{"d_mlp": 768, "positions": "rope", "beta2": 0.98, "weight_decay": 0.075}
MLP neurons of a small language model. Each row is named by its layer, matrix (up: input weights) and neuron, and shows model dimensions 48-111. Each number is 128 + 24 x the weight over its row's rms, rounded and kept within 0 to 255.
After each neuron's rows, "fires in" lists the words (lower case) most often at its 100 highest values on Wikipedia text that the model never trained on.

L7.up156 [ 99 112 113 129 134 185 152  91  99 131 121 121 147 108 150 122  69 133 174 172 158 158  88 138 150 146 117  97 139 123  86 137 133 159 120 131 144 159 161 178 148 127 113 118 115 113 122 115 147 151 109 134 132 100 124 134 123 124 104  97 145  91 111 101]
fires in: "a", "who", "family", "children", "sister"

L2.up158 [126 139  97 151 135 152 107 150  82 114  76 161 105 114 122 109 135 146 153  97 106 132 121 164 113 121 150 143 168 130 109 151 165 118 125 162  71  93 163 172 146 110 100 109 159 153 139 113 140 116 134 149  89 133 159 109 128 142 151 115  99 115 102  92]
fires in: "of", "first", "second", "participate", "secondary"

L14.up391 [152 141 120 144 132  88 106 147 119 107 145 110  82 109 144 154  95  81 155 152 124 127 116  92 131 140 141 158 161  98 126 119 113 149  81 140 174 125 124 125 124 126 102 103 142  87 132 132 154 150 167 149 136 144 160 158 164 117 148  98 123 118 151  98]
fires in: "department", "act", "name", "council", "order", "president"

L6.up610 [149  85  99 108 133 130 136 118 105 137 119 112 160 131 159 107 132 115 136 115  87 118 127 102 138 140 153 164 164 142 109 142 119 123 144 140 137 114 145  85 154 137 135 132 151 109 119 157 168 151 112 107  97  77 111 140 143 120 116 123 127 124 124 107]
fires in: "by", "one", "history", "gourdou"

L2.up349 [137 114 128 130 111 130 107 158 159 107 103 110 154 143 130 133 149 164 150 174 109 119 143 150 136  98 130 116 119 105 153 147 116 129 125 104 162 142 109  98 136 112 138 120 145 133  86 137 151 105 125 156 122 129  96 137  81 100 125 137 130 154 114 114]
fires in: "at", "in", "near", "to", "deaf", "alawi"

L2.up481 [159 170 106  97 137 163 169  89 156  83 124 129 121  87  96 138 143 150 215 146 147 107 115 137 163  78 148 155 130 135 135 148 179 106 112 136 147  98 124  91 158 110 140 122 154  98 101  99 150 140 163 184 117 132 129 107  99  62 142 102 135 124 137 115]
fires in: "is", "place", "located", "at", "stands"

L6.up195 [ 59 131 127 112  86 102 124 140 148  88 127  98 165  96 140  35 121  85 101 129 140 129  94 133  90 119 127 169 117 136  85 149 114 104 127  98 116 124 157 121 120 112 122 112 114 131 135 128 111  91 126  93 132  52 121 194 102  88  65 134 107 116 145 144]
fires in: "not", "to", "also", "who", "career", "still"

L3.up429 [118 100 144 165 157 147 147 111 130 128 122 102 155 132 156  94 107 172 138 177 105 130 126 163 153 119 147 180 153 132  98 140 134 144 116 149 159 159 141 105 133  92 131 132 107 117 149 104 146 114 120 142 125 129  67 129 131  96 144 136 143 133 132 103]
fires in: "10", "8", "north", "south", "7", "west"

L9.up68 [145 140 104 113 131 131 170 109  84 112 151 154 121 104 154 101 106 166 155 120 129 166  98 106 100 138 134 117 147 161 102 175 104 130 133 174 128 161 141  95 135 125 136 111 122 112  66 123 138 161 129 182 111 113 107 144 140 153 111 160 119 169 131 121]
fires in: "there", "she", "electron", "latter", "other", "one"

L3.up569 [115 152 109 139 118 157  88 143 127  86 117 118 138  96 155 122 163 148 149 143 135 163 120 136 139 116 137  92 128 169 135 166 160 116 100 180 115 131 156 128 128 138 113 133 108 112 103 163 150 102 151 139 113 121 145 138 110 117 118 140 183 147 100  89]
fires in: "to", "and", "1st"

L7.up541 [107 128 146 125 140 129 104 108 139  95 140  71 154 145  99 138  92 118 121 137 167 152 125 123 125 111 169 113 130 164 145 120 148  94 103 115 158 133 141 113 122 107 123 102 102 153 121 117 151  82 125 117 124 101 126 182 145 111 103 148 180 122 155 127]
fires in: "to", "abu"

L9.up140 [112 136  95 129 163 175  82 123 168 149 148  80 156  88 166 123 139 115 126 111 145 155  99 175 127 154 148 124 133 183 117 118 118 119 103 100  70  92 110  96 143 120  92  82 146 128 128 208 169 124  77 162 131 109 140 129 159 130 152 126 101 150 148 103]
fires in: "and", "now", "mika"

L14.up142 [108 183 113 141 143 133 113 118 144  97  86 159 133 104 135 124  96 141 134 111 127 101 115 121  76 110 133 161 185 151 148 113 118 124 168 112  96 103 127 149 143 133 136 148 143 153 120 149 154 106 132 128 120 109  85 114 112 139 121 136 143 109 127  88]
fires in: "such", "them", "him", "due", "before", "both"

L3.up162 [130 171 143 129 127 163 169 116 119 117 117 152 129 130 108  91 138 163 155 136 143 101 109 158 139 113 150 142 124 130 116 188 130 136 133 141 113  72 120 147 130 134 113 112 184 140  64  84 159 124 105 117 113 122 117  98 130  91 154 116 136 149 164 102]
fires in: "the", "it", "his", "notre", "its", "not"

L7.up259 [127 150 106 151 140 137 120 138  47 120 144 156 149 119 133 118  80  90 128 133 112 110 140 160 136 112 151 109 136 121  62 123 142 168 143 110 161 141 143 168 171 154 140 126 133 191 146 150 133 102 127 128  98  94 100 120 131 146 147 129 142 110 119 121]
fires in: "of", "that", "both"

L3.up26 [134 149 139 122 149 123 117  92  96 107 135 145 165 119 133 120 147 138 118 149 110 142 122 152 146  88 144 148 136 109  90 150 113 125 120 120 135 139 153 119 146  92 119 120 103 169 135 122 150 134 116 117 104 112 127 110 118 131 159 156 149 142 124 127]
fires in: "a", "one", "your"

L3.up525 [122 107 128  82 133 126 122 111  87 114 130 130 136 128 121 147 140 140 123 137 118 142  89 183 153 161 134 109 148 149 120 120 137 124  95 150 101 152 139 135 148 154 138  96  87 133 103 153 143 147 142 134 141 106 114 138 135 132 103 119 149  98  99  95]
fires in: "which", "who"

L7.up599 [124 134 123 114 179 110 152 133  99 126 117  79  81 112 126  96 109 121 171 132 102 171 122 157 165 165 142 101  99 160 119 149 118  86 138 155 138 116 148 120 114 131 118 146 161 107 126 156 138 160 153  97 125 125 130 125 150 133 105 138 124 110 121  80]
fires in: "and", "later"

L9.up638 [104 137 126 123 145 104 124 123 120 138 133 103 118  96 149 119 123 148 115 117 150 152 107 132 127 142 134 144 168 148 146 154  79 149 159 165  90  91 125 128 129 142 112  92 137 152  73 128 115 165 181 138  92 125 114 139 107 121 140 156 174 148 143 124]
fires in: "when", "as", "where", "whether", "if", "who"

L14.up659 [ 94 139 154 191 104 139 125 110 134 107 140 110 106 104 129 123  87 147 131 152 108 166 114 104 125 159 127 133 106 160 102 128 160 128  96 101 156 114 105 146 139 124 133 115  99 101  75 125 167 115 170 179 110 130 132 128 131 124 127 144 148 117 110 121]
fires in: "japanese", "and", "american", "italian"

L2.up76 [ 92 139 137 129 115 135  99 159 111 128 132 107 151  88 109 110  91 127 119 166 175 124 141 104 126 136 119  93 136 117  93 133 127 118 133 133 168 123  94 135 128  84 164 125 141 120 142 155 159  99 121 126 145 122  83 124 132  90 144 124 156 140 119 119]
fires in: "or", "it", "orbital", "orbitals"